MLP neurons of a small language model. Each row is named by its layer, matrix (down: output weights) and neuron, and shows model dimensions 0-191. Each number is 128 + 24 x the weight over its row's rms, rounded and kept within 0 to 255. Numbers have three digits each. A neuron's up and down rows have the sign that makes its largest values positive.
Before each neuron's rows, "fires before" lists the tokens most often just after its 100 highest values on Wikipedia text that the model never trained on.

fires before: "| "
L5.down483:129124110094114125147118151128129133098145072114141118175196136152124125122150112160157155120122123121117133121103099104085077121165115098119160170139168164118111064114137134123122111087147140123111163090125119161123169153151135154106127192113103119121112104082162117122115159112127126127124105115137125135128119148167125103122063110168129115191115163129139090085149142137105141092144127143121151140161179098122146118131137116152105125122121146147133144122175135107126131116138109112085165136106114112101140139133150163108153178147126153118100143131132161132121114098129099163

fires before: "| ", " ", "|", "es", ". "
L9.down369:116115117150110152161127121154111139171094132143144122137143108175159167149108120116148134169141139122137101135122086111159138126120116134161115141110135124148104186124090143094115138128127144132110144143129120149099105123131094161164132077125115118155132149133147131137105150176134121129099099165141111121117148097160114149141149159169152067134130111120145131213130071139127122059163142115108144149121140085088141139153147143106142105090151127145160126111109115129135123134125135122091172098139113113161174083104081130162149153154131126107143138134135157108149098137136184121

fires before: ", ", ". ", ")", "\n", "ia", "ian "
L2.down241:129101073107153133134109164122110122122121130111188143123057158090134152105099124141147099062114134100098108120143168132098125105121118130112154100126102105121060113113150108142141099104122073151097117193151099140132102141108168160118128113131161129132176125155125158128141169081141132121136120114086120142165088118129177179110101149115120123139159128120103107075142133133146091111086130133104111137135103136171149128120115135141116134115137119124167116120100107114144127128122120146140100148103130135091165116123112149143126122107132169183117114157125120116131157137133109144

fires before: "| ", "|"
L6.down33:124098110131115076114130113151135110112096092133213125129117165114144135098124133124138115159123097101058112103113123145110139135139130136097152117131113097125080133127121109122103111144135082126130157173150098099167147134114125124106149172117119104128174130116117140098148155133089120143155120137125170141122086146094145120137106144112143140113124127124160101127124110099134146105114163098101166135161132126100150196122159146116121114093113115105091175116146139147150080134117104073130128101117143135094133157121156114186147140160131110113107117131129092108083096115110087105

fires before: "| ", "|"
L6.down3:084130156126064163133155109126152167083119104120130140136187117164125114105156155108135153092118093125139155121100127109143117138097120118113135108185114136109120156124127143111113118128137131135174132147114110129109137159153123132147120163128167111094108138112127137120062130115160193118105151122126158091132091108185155150102122150146153088145114140152105139092136141122128133134085134144129131130105091097142109160106107177124136120131124089093150116141146143110131174083186124114107113111128123124143096115116132108169149140138087145101142130129172110115093140136176095139

fires before: ", ", ". ", "s ", ".", "ers "
L2.down423:101143116142126088121124129098114138119123118090114158131120123120118137147110093127136095111154141166222116163132116094171138145108150120135175125116148101123130147117120126068134085134125161187151151132095105127147125152104134142130109158068149167140097118178145115132133138146117154114136121175142148147076147130121129135138142113122120119147145132137175096133124138128107103142125105150138150112153132129102096104160156129115149160113155104122140121124150153172174109138142168167130112161106104102093151124112109135113060095122101115136125147138109113159129080083124160104

fires before: "s "
L4.down221:152155133083121120120168135122122123090151166135137133127140097142136093135138154140131189140109122129143129145105136107144108095141167122095160111133126120113067147115106139117126145112118132156135112100141124158085110102116117119155082156094121132089151144114107135116165123105116160146186146108136089129106143105132144157148155134130151109117140137116161133109183162142170107114110120094150101165170120073121132099155161108134149122106116123101137160110128099097149153101110142153163165125102132109156101113129151105125084096110120119104128082190078139135127161115125080093

fires before: ", ", ". ", ".", "\n", "s "
L4.down393:092127149165110139126125136127121106116135127096143143108138122145171112114119150114118128121077141141120111170158120112124095111101179102143106158129115129155136165107116096142110168121166136129104096117138067156142124125115108124152144135118147123067105160105105146116110121100126136109141130134123132145148098109076117166146138127134120135142127145123135169057160113114112096139104120131145168120130097159165166142093128132126106117153138124155127151135108126157132126087148190073102117106134132111120123140175099156148073089113106104156138053132103156118090151132087114107

fires before: ", ", ". ", "as ", "ed ", "Clade", "-"
L5.down57:113123124122141110129128110113136168121126111140147087099087136088123111154086142106093144129139163148127131143179106144089113098155137162115106092102133129122127141133111140166115165127118114132117130128060129119165140140164087177090093165100115170173195145121164114151145138166101116148128146155138158116121144140136126099180144125135149136135151128136152149063148142154144132097187130164122117098098123120176189136133163100109119130111118135108153165143142144138124123116150148117137131121132124128133161138145143111122156140088079130143131130102148129157107125120154087098

fires before: ", ", ". ", ".", ")", "ian "
L4.down331:095101089088139116128137099125148135151107155107151131102106143135163124076130108139173149138112134134126150162124146074104140142099120088105127144092098118116098147143120104113177114135138122162126151140125137136095134128114133160164101113075105129130165130113161128123134132159130128129118125154107100158131122095169105166132160122148110108173122135123102150041151113109150118180134133139153168129178093140095153105100147117143140183121081125104132096123123131134140127093082134151123110149150111144111156136077107122155106139102123122124136094126164109069118094120113115138

fires before: ": ", ", ", "-", "te", "'"
L2.down67:103132156136102143101130115104086156147164103128113098103095172117171142161069144103120155091132131158147089130143118134114102151137119106100130130119134138170138107064181128139103135106106123157157101122173139101148144133143139167118123093101138078138186133117135126169124107108115137081150097114129133112156148118142109148154120130144142127128118158088102125174109130128131127066130134091093095143131105140151100113104171143141128145122130108148123100157150158151133117107144139162140145151161142147169110105139145125134117120085160134130112184100108118119140126086087101124

fires before: "| ", "|", "in ", "("
L9.down242:120099131139119149145147116114114119108160134134154162135186099164127153114105124133148112120139106135132138131111074127120151151113105132121165112141043137132121136081155165156135119153179101137120138145138093141129143109142155156097201101146098109148158173068153133109156141145159148104147104120148148157101119116173152112126124145120116098153135139091156094067148098119138143091129119117105140105128142128100115109110124172159088134119153135101118128133152142179157126115131156093092131145143151107160111108140126146114123119136148114194124132119136109153111126156108139150

fires before: ". ", ", ", "."
L6.down445:104164111138176109132122116122135083124135170136147159124123125124129118102135101129148078156127163150131130174134169119133069124125132128107135117137161114162087093157131128091129141161141129164095123112110081134126136105132126191148102134157130111104136126146122119131112146132152121155120119131102115133125103123149105140071164106147146116131130143144137122012125125123169128170131131129104108149130091162108150134129129124110105133137112135113146089136200143142156157106147136135164112114138134127128155105058148133177150129141101134099152121127128136130150100129102099167

fires before: "as ", "==", ", ", ". "
L5.down466:149157122125140127141167127119118104161131118135139134133133142151170140130133073091132097121065100123114150105161151155164130176119127120138108156145127101139115136142120088137133128139092104114132125168147110122154146123097149153131156102127084125164171127068114101104120129146135120107175118109160165148082116183095094149101113121111103118158117126103140104094114121104178163114119099159119106156118086105130154148147174168146119143090139086165152090130100128123123159079122126142123168143126122116127104152131115147121109115098076142152134149123113103098099119097103150138

fires before: ", ", ". ", "'", ": ", ") ", "\n"
L9.down166:126110126158162094173177092129130130069146104091157150140144116145152074154111157094077181131156090129142138165136109118113162107139136063151136135140122121149094165105129152144136148115154144122110127107114102128133147152149109118116122107117127096108155123148134098123126129169116155164109104164156115110139113118149145117130127111111073125138100145140145105152154155107145113116150185112167151103099122191161121150116106177147129122166128111105095147143112136140140154131128164141148143142134130177126114175144135101132124134095120126128199101135108130135113129117156134129

fires before: ", ", ". ", ": ", "ler ", ".", "\" "
L4.down12:121144069136141118120139128092139127097114133115140132122074147115147139092140158167072162115116089129111132146147144092132102103174098136148153167098158130167088093156151103143100099105142121169145142125114140116101141137108076123126160109173138116144138162142130108102115155104127140122122110115133159160116172119111201097161147118120092148159116091103137088106147109125119172135175104141075119136088147135134126115148152166127138117123140115120107184129133133125151156104159135143134126112151139155128106093080122143126154105137137134118132166140132167119131144160154159130

fires before: "\n", "\n\n", ". ", ": ", ", "
L9.down190:101112150113113177125141114142150113134100130146111124118123128147167112141104089097134085143122142174119122148145123169121105182113123106133122136110135110124076115099136101130106129092100159135134108127109151139127136153077161120152152132119124106162141084146190119105146098140161168107107112141171103150126150095076140125102120145119120083131112148125153118116107150109091115194134155183152100142118107132112114083080140160132154123089170142148123150116151115137159162138144154172118128125126147149118135154073114128137071154133135115112161141124111106121174121122112104126

fires before: ", ", ". "
L2.down60:102104138104131115121101083127147102146127130137123158114105147108129099122127153178090118155132104154093143129120137113117136102131127084129144132175118106133111109098132157089135136133125150144113163144120158114127087144156134132115110122104118118101125110119125122107120133112134130124174153101142153127144151117109159136100134119140114090117094091056113162107153128174124166150138169112100117130144196130104142132076143138119139145090142180104171132161105165143134132130103144096161118170141166168177141136103146099147129116143123112071122109114124110102102103163139134205

fires before: "s ", ". ", ", ", ".", "'"
L6.down318:152120124138168138091169100131129182154115152146135147116121146119126161151160109183141124118083128130119136077162136101126100121086118118139113115134141131115131128122109106155142124132139136174168124100149139117144119083092127149110128100119129180130136105125140135105132117146112110164157147132117115107132108140170112127124149143113118136138167143113124141036161132140085103204169132181106138100135125124120166149131135162139115096118095108162124105101132165145137120129101163125173110135146146134135146135072119125125112177119074140110157101169113107106144102123126141145

fires before: "| "
L5.down55:156151097131157167112129151138119154091125127137147079098150159150131135123113123160136137130137120114122132142117129129134096156122087128122187106103143139136135174118104122137136102161122123122116146111112114145097093126087149106092114120118113091080148127047145134117101167126132172123100098125124142097113136151104103149125137099105104098107157175157163112065183080132117156106104127122117128142113101105157151159134112123121137182105092128145115134164175160147128138095108175134108158132172128134120103143145156118103113118155172109134111114148140140097121101135116141167

fires before: ", ", ". ", ".", "-"
L6.down462:120070094129114120131144131155140119123124101098156126144084125135134156140133108128141154126128116128094105128153139120125158123110162079140122147108133142099090142150106120113086097150116163169128137097114077116107134106119128180137135099126152107160139112130103114123169126165164121127139151140145083138097155147087126113140128116125115135109138114107129106103133138140091105220152149095141155067139146143090108145106128175142109146140173130150112141047127145130125132147117142160139130094149165130122131177102123109117098144121132113117117132151152131138145185180091128111

fires before: ": ", ". ", ", ", "): ", "\n", "ist "
L4.down105:158143119131131099107156120105148127111122141080162155137138107130047141144132092172129135159116132106128133128128175146116150160161146157091145122106152144120095144149127116079127159106172134114147142118137128131124153185155135137116120112088139118134135125119124126086112136158105133123146143138146116105107124146124093102157128116109122108114109126129129129030118129119134098163101140154130109108110112129190167118125163129119139161182112135136112101079110130172124150139124131160163140116152139150133149145094145132168102140109109072121136146158108110135141078119086148173

fires before: "| ", "of ", ", "
L6.down430:127126100105104150152161116140156102133114101146150107117131147131158133121102103111051091176080100154137165132172149112108122133131133128131104151085118165119108088138142154182115113124118166126132159173130154117095135137129140165135104091104138135133145178124163150116135116127152124150137074099133144153143202115156155134117085161117125152181156153140157105124076072113120130114135132143105144147084112148148122131123115143147134096167107101167110122145108093130168144151123099150163144117139131121145135163114116139112130131130132133143119141125090153098148121133158117143

fires before: "s ", "t "
L4.down355:135107103118133112107164116137095108141068122080137165129144101133128133101148165127163156141114124139117121100122095141118110152122157079133137145120080126154148164141103147114136135134178121125133172091149092166159101107094159155140081102137164177101137136092120155111126125127126167150162121106144079121126135138140166080104113110123108138148114154139126124145124145131149124127155093144126092167120113122141116096126124157132132093134119111157173131123152138143103137162129122144112110095097072094129142148065116130159095146199097135141132133164100109155115131111131111098

fires before: "| ", "|", "to "
L5.down161:113161128089149090126177091120135099128074157127096158180115139102136126079139105096120115114140097117125126143104150110118129138114132111142171126161110139119105098135112088158152111147144153136104157101156101110140151133148112135133180140125131165145162129119145105135120138135156121138138176172103159154133108159127118146119132108165131121094118107135133132083182137124116131100148110146129114089155105136071097137130068112107113129118100098127104149183148151138107142149120095085164141099140117150157129133073146109099171120087113123131117153085147111088114150109130111141

fires before: "| ", "(", "|", "and ", "– ", "su"
L5.down61:119118137122125182162136131079152127083119117093103140183159147146070147139110157119142119138116096154131138185141121111135129088122109090085163115117094120118113153131140124131114133158161099115139124129162093149152151128147163091142147162109132172114145166151110160151110138110142126141144147168138103165144110125115168093138097112114113139167143166136176104159160142130135151123115151126121108144144125094113122179120101143084107129162143147140135109189172123149113132096151149171128176099119128141140163140144139114107137107124138098126152094130128119126076153121146097121

fires before: "| ", "votes ", "Ul"
L6.down239:122112099155120191141125114129142126098131139145189090115122087147158166106170087151146137156128122108123155126125101123150105158108122143170148144109094118134084101084110158123117126153116157096095140133133136141121159155159133165137106114143158040140125107114139167157119147163097157129119164135122112141118128137202138121129145122110111120165102145132102087144132088115120102091116113104083163160117103100143141122154123130093113134104143123133144107135121112104149077140119147092102143172132162152152097135135140120089110156113159136111138163121128112115136111139158113125

fires before: ", ", "\n", ". ", "\n\n"
L6.down337:139158112165125124126142140146146174110130124068103079142138123117139152101115146150135124081097089090111116152135137112102132159133142089130145118084115142128144145075117151111144079107117133140098149090108137150100134119119091152137105131105141123152138146142139115118118108155135127081150106130141132153098137114167153119123168121098122076136121130107111154045184090133139134155099127139188150156108123161116166097118130123104131156111143132173114123103154106115135141116122201130137128146132137116099168129101145111169142109101133103174096112124144147123126126129113087122